config = dict(
    n_kv_head=4,
    vocab_size=6498,
    norm='layernorm',
    parallel_block=False,
    extras=['capped logits'],
    init='trunc',
    init_std_up=0.0176,
    lr_mult_down=2.0,
    lr_head=0.0114,
    warmup_steps=200,
    decay_fraction=0.76,
    final_lr_fraction=0.02,
    doc_mask=True,
    train_tokens=792200000,
)
MLP neurons of a small language model. Each row is named by its layer, matrix (up: input weights; down: output weights) and neuron, and shows model dimensions 16-143. Each number is 500 + 50 x the weight over its row's rms, rounded and kept within 0 to 999. Numbers have three digits each.
After each neuron's rows, "fires on" lists the tokens most often at its 100 highest values on Wikipedia text that the model never trained on; "fires before" lists the tokens most often just after its 100 highest values on Wikipedia text that the model never trained on. A number after a token or word is its count.

L13.up769:534453487463504535617468479527488471552466448556396580472518569473400535479476530539434515451526534354541547438456510450499462561456427533559408488484494507512466570533542560471540564510500547508454483561590468360449448505483514485507494546567497431494549475551493360489498559546523490549458512462463406529544474520491529482533441490449473525453510487483496378530481526460488500511589
L13.down769:522489506515445468535569578478421495478495534536576471523536427442614510528538564459569466474469460484534516524407423533588548478384517532582482479453546524571651452468470434521547596533432494513514522450431548482539531497466484543535497560519443463466527522512429511495476356502529455510429584512474474495511474454532502451549520516590530572475506584387487545579472444448587508480458
fires on: " | " 24, "\n" 17, "| " 10, " " 5
fires before: "2" 32, "3" 15, "1" 14

L5.up133:455564497532562517373505473497478540499507512512470505486511493489545511465545497461456580515559618495516465430450450436481461547512531482558442516545571596498518509391485581454568542519504457438416605537486428387459489578476546498553483504474456497538512457536573530434485472525510396595538529476468422527458541579532515540483458551530538493431472566547468522559546493486569436616573
L5.down133:489503622421573463462455501604530479492553497559494507479489497443514565484528528501481516479472513513496460574454442481466530406486568403503494467488481579452575487480546585489560523443518505530457557484508530593521516519459485486509568461526437493480466500457521473473582510516541508449546525487487506452481487511493559589423544461518581513456549528455482491495493395430596456590505
fires on: ", " 66, " to the" 11, "ed to" 4
fires before: "1" 36, "2" 31

L6.up403:480459459504456485509462579450591579553408457546541545589394503423466609494434466415555492542570482545486502508556461504556506462456539512491449562415449473413516530457535562447423477573546541647519452560495451544518449505529435555394477468496489503564449533504456547519512468491480554502478522504442580481558422491609505478543525520551485379519491478460489556541556589490413499497531
L6.down403:508446485472504495388586411482546509526516485542571425450556589459577503535518509394414531534499535533533572455469394551454535496511451480456480531509510472492402546559532519475543528462450453586499453585540400509458598478520517487485549441602511494571534426549507512438509503558598486484515516499521511478395521470593459500477523502512606511542511481450463520448487606428398494546479
fires on: " | " 65, "; " 17, "–" 9
fires before: "0" 39, "1" 27, "2" 10, "4" 6, "3" 5, "000" 4

L13.up835:476419446511459575477467476438461524624546474500535497542434471482545525394471549480531494514566529455516473536519491524511609487437597540500430466461488463504569461454520568490510423579462600491415435579530518492499537414592514558430525546527493458567426488564531537423513489492582504471460416387445526478413472522506534525533569466488515517492483398499435523503441480556524480547441
L13.down835:529495446424404472504526517571548428445458531438496612531519541496487515447455499512508529494454477506544503490586504523467434574596510568398500475482376491439467513451559556602540450425442480451498476550493557553565490391564507472545483539571543405588512483509459463475579560481513537497513495473513409420486548542495466545475606551566528507474550495606527479488528544484442528590479
fires on: "." 74, "–" 15
fires before: "1" 15, "0" 13, "7" 11, "3" 10, "2" 9, "6" 9

L3.up680:507549507494535500494539473508499504571456470418482429504414499469580516588481572446536404460491536510521519570513407527504426468467446500510464477508475460514504415476542523511419550509433555494474548469522567532503501558541540532465492528450534494461541521443535436535496489526432412414504517505519579467518531449436542428521462461396548452490475466554502411594622456536467444490480
L3.down680:467571505475503517501437498426510535489491503518453457502529424523497375556602451592515515503549566406545582510519513513476605453426398467571454471539440555439526378513465574507596459545514593546464491469433457491541505482496519621510477455466472408471520482552504494469492542429535600493466497534443503485485558559592538520479544483554490538454541490466490460421525510525503538468530
fires on: "==" 26, " ==" 12, "==History==" 11, "===" 10, " career==" 9
fires before: "\n" 52, "\n\n" 15, "==" 4, " ==" 4

L6.up346:556521489520425524444535571575483526532546528599468484443421609496506550567596619515465474551506499452520503501476558549498555489525554512484509488387436548553499484479525366468546446483510554546489512574561595440475543505522461471536486478465505431517460524521538406473518488466527495438490485504368528423466598598540591555560472499464531466479496572486476515501499569456492551608474
L6.down346:570423414567479480485473481545495544455567518514528531476482534392478516494514527447536478454469451455545542547467480489556515474589475441498445419509474569436420487392514525427535579432522468452470448478544505478446523554453466570518432580519527491582519507440535545524503519493520442544498464476519498458515543496499518461615542491581538561484456526480408442494523453510526560535476
fires on: " |  |" 69, " |  |  |  |" 14, "i" 8, ")" 4
fires before: "\n" 61, "\n\n" 12, " —" 4, " che" 4

L4.up203:537492389517472510528490554423462568478464450541465477505384499487455513529510411522565620563479476394487427497481489530502466497550474447538551449579544448525459585489464482534511520556501460507497523434483473507583482473549478416523455532514505467502416590554429506602593547520482593485473446542463484561481418602499524420494472482515518586439462507526427551559533493466545544567529
L4.down203:549441406594460490567481519474518522449454471586457467378474498497408465478491478543559548505549452472485533572405491496610539535636462485511481465441507534474564570442520557491499428503542472470485506487448419476536473469506594450573477591555543462476419549541540505537487527524520535529483509495488422507475464486446455532515523524512512504520493496538505521535502503409471541442594
fires on: " |" 48, " High" 7, " |  |" 7, "s |" 4
fires before: "\n" 41, " |" 9, " High" 4

L10.up148:573499513477453491629408572483401466485517435418451540489483452580438469517518512439406455512441427548459439461430564605498464501519532547496536448520536542482498496494454517463536541457443504538456516518531490527408533493526465538494549584528495493515494504538557496580515602515418460433451504462542562498456477454559555426593603550493498572435488503479514562512465514462464529508458
L10.down148:498503517512514460506449386468496617515431524457482445509514482550456375525577512553508412574547516533496441552516535517540498506623521505548482502451506474560493477396450472384530572501497454505444580444482554475565551580486519503479432588533467529472453493420483457498437473493543470436553464391546480481477490536507520483481418551607603511488455537445455516495395555420542528469532
fires on: "==" 18, " ==" 14, " ===" 13, " ====" 5, ")===" 5
fires before: "\n" 53, "\n\n" 28

L2.up348:481482484513500503494487449555519426514520506628497530526458477552610565522582463545496448442536556481529521467463460488584487482550565401479496503476504523448429533472485520472591487477550480532486419564528482536571428515505541434543454476452526470559506448477532477530565494484448540542479541449457397427541528510409470488489528518592502641476575472346421477518554507497496492490551
L2.down348:445544486519572443473516502525427488483516391503399457490445527460472480478531498370470550601493584480530477463457511536540572464393575314496479510453498552465516504466510472441562534468527414504443489521444533475553522511471536503483503466445479560423513454537642485416432469454438423485649485473482514583523558505530539594544563451379599556537581482520528566558489477520465555578523
fires on: ", " 39, " | " 25, "\" | " 11, ") | " 10
fires before: "1" 25, "2" 15, "0" 10, "3" 7, "6" 5

L13.up138:459463481560452405449494487531510503518576492466523565477545562531562543467416526572414539418491598525411495516486459492501578472444450509379536436414492493517419522522539481467472453425464407427626485535475433504416570490439471540460448510432467518458528489609595406501491539598568428455407482418508401573480536512543480496529557481470515530513532478468449512521399593527592441568578
L13.down138:559477478569522478488516602564479513469486548487497506477493495493649474458390586487430482523424413501594483509432434441478536507588425488486488471536534476457469404564536413500505511486421375519528451505448466527453450573442512553511550515417455466420477517507476472559522470554486465534461477450513464593549477457550571418478504408573569553498488586563513493505430593490533579581537
fires on: " (" 33, " | " 30, " [" 9, ", " 7
fires before: "6" 15, "5" 9, "3" 8, "4" 7, "7" 6, "1" 6

L4.up955:557451490588441499462497548438432529519507433496417575500469474526525440557506470552508634588573509385432424551514535525462427481525471461562531421530548441500506524466523440377547477517525429399499443499480477495452488542550521556591484591519535495426500519513461481524438505558467590600511489513504554526469435637421478486449480545505534500492537433546515525506529494544557484537499
L4.down955:528599406616547429565476541526565455442523535465457494519404449546416488557519509494552493505587467598476513582502509484486481478461563509489510528438548570463491497505484503487516521509486554415522596489456496452475537520490407468467552638565471510501538509524608415424426467535500470425429503492495503494430460453432548586522551589585491455537508544485480534503489483389452619477522
fires on: " |" 44, " |  |" 13, ") | " 6, ") |" 4, "riend" 4, " Rep" 4
fires before: "\n" 45, " |" 8, "ly" 4, "ort" 4

L3.up885:533542516394527522581509512546480485508456589513433562581480571555516565526490462434578416391466563503507493503491509487597521451485538506394513430449547433416577522470512500565485529449512472449621526504519497462500446570461403397502477515551492441536515589535482462564516510494489496400547485436498494495534499578501606533560488509528472424494463529414451522586433565505437489523418
L3.down885:586459500445493488516394494400522426458439474551481427449451530557548498436585533600427500507546477450491550442442548510443419522499514496481522561560529498493483503592439501543537507508553496488436489409512498490511494523494501482507491404616474397489536543515518443471531480487424488453505563503474511506460469519540457468505523542565619516499491439445547534552498494466509512584458
fires on: "==" 58, " ==" 15
fires before: "\n" 30, "\n\n" 21

L13.up562:453458548499497418582525484450503518485493434426554451569518415536460542619589528476476472607473398547462486503431502512546418547453514611617499514522510588513524462411472494449526561478467473469447450424599565468519480511536554516502532468505577450448541494498530471579437448462521465498523489479523559498506522470409550505476535550538463535466534590387568471435489462417491510448584
L13.down562:438482497533506548568532525467548487503528453521489474488425482464443499501504533451567428496528514449474439509518481550423413531636516539637514463487549538528577558493526514494540641529518496480487446481475577476515532545546513515462489386529443361526521444471505462535520519507460511483440520405528470443507504526467543523553551494576365480516439462578485561512479443541503564559554
fires on: " ==" 26, "==" 25, " ===" 15, "===" 13, ")===" 4
fires before: "\n" 76, "\n\n" 24

L13.up376:497462514524444449492526514504512463542515528550490496465414451457528522519524432435579551452507532521408516429541542516560472560464559530521418506453448471459535502562513530525456448520514458418475504549471526522553464489468516413519572474609473453645473441521466402570432484552523538550467501549504518335594511532493434481383446496500537550542539479495596532583514389532467543513530
L13.down376:430497438448549585538505492523485487500532496591513471513464469491493509539473449496558572500562554404473416422570511438576617550565448565441427501466408503498503464512468462495489481510410488401418493535387538525460409510476528465513576485584506545566498480545527564549578533452504591394580516553464458444407522513508486545492415529551484452523438489502557565477492569423466488565471
fires on: "." 53, "18" 5, "26" 4, "17" 4
fires before: "2" 14, "0" 12, "8" 10, "5" 10, "7" 9

L3.up6:583439516452558490519514529568464566524446572547493525526456419504417534528466465584443491418456587539477497474468554543561499580537527585493445491531518406613523503482567430412533510568440397542492458526464534512482626507514563416505410533451440438559515487388524467493411449505535446495517500477485505379504546403537549539509522531481500540483502483568514540500455523605530499569610
L3.down6:465527484466558551537464453374481578493537467474495427429497529514443475510496517508460536488432513521516530510534478531500545493433539538582435474561541521548436542580471521446451483531538449431437541507440558464442543495492466445500546491423483401539516482531503460460431533514523404585464513500467510538544494528529430480487583318393585428506522376530533541609516531476457500569476
fires on: "\n" 35, " |  |  |" 21, " |  |" 11, "; |" 6, " version" 4
fires before: "\n" 22, "- B" 13, "\n\n" 8, "-" 7, "SA" 4

L13.up594:535542523482517406527555396455490562431503475496473410498481444466364561481578495587498505483573545485468545432425524593558557553519539518519524523468569475531508522468506599460359570525530580470496547551493589521533462586421476582594498546464464439611509560460447513455465459479553533463507502550474505448477480606483472562468515451494532435497485537507427553472492479569517566509567
L13.down594:547488521414489542471425497390500497523537508612449493495488471462620557450515548523499513575469544551552394491490542497508538426446481533421502489398494519538473558446546460397611530584504556485549493501561517410468542505571520560549446512449451454447455479466417444521567537529496518494461476510473489479462484459458496468485573531425562539492497510456533479561405500557552575552459
fires on: " |" 65, "% |" 11
fires before: "\n" 72, " |" 13, "\n\n" 9

L2.up945:569467473561472502572515480522477527553569451608445524500442481587571528528546418435494504494508505433481471537481504489586451452559484470607452424465510488540437519510409553548454495405493557484457508488565496414507567481528586597502487494450541527449565525480541535475462566520473430494513427533494432468439497431506440503554458537424489431604612566462453458517423473594566585504566
L2.down945:636480477510518479564431452533489526469637453567555430488479453606533529491504428538432526528560535374404530536443499437504461536576483509557531450504565499585489435480433546482533510431416573533486496541514629471492492488506511520472418604465521515478534439425521535497483512540425489525480528503495485524440525472493473501515505538505480564611587558505526421492489510539538545491493
fires on: ")" 97
fires before: "\n" 47, "\n\n" 12

L2.up42:561527521530566433654522546516463558549447498594473550510558530560520496487535436489446615475492473452586521487395501527545627529579517483507499505439407514449468502464453530508467557507441533560441507441568518452511541448476432586545541452468451515548521491505490476490520472478529420452443385491535469515493522531494382491624477572457485598517526555443464517578424451465479543448457
L2.down42:560540453502447425543431566480497523454428465586416531481498537647467481568580445488398592525509471487561482429431500504522634461528549532559556394471456482506490425509496498436445522532421535588447553524574578420571531482512465581493542543482405511492477563500506532469493510489572474499463453460519437457510546529534436522575419516492490597491481569542391468599491485485478499479478
fires on: ")" 67, ") | " 19, ") |" 6, ")." 4
fires before: "\n" 41, "\n\n" 18

L13.up688:509508453474540484490511479531449483532474557567484524548415491501345636505411533490531522433532495424474554522483560529430470496409468519494448528432489537444475513541451524509490482440539589508543498492525564605616491508461500498480577461564444454549444557418513456525506570579508510489549444521515462496596413472487467583434501582489487436502560490604477545527489499551397523499476
L13.down688:509424468538518513578472584462568541392539509518496503508448531560511516521404593448402469539512427490526492605469533429619470534408518481599556445485552538523503576453561477475573597467470385485479516510539469451560522422449489436542521387518545522520450439445477495463552526477537486475543604478521530522454548531504533498479558455509422437533545511521442526554492495572466517516505
fires on: "." 69, "Cl" 4, " | " 4
fires before: "1" 12, "6" 11, "2" 10, "0" 8, "5" 7, "7" 7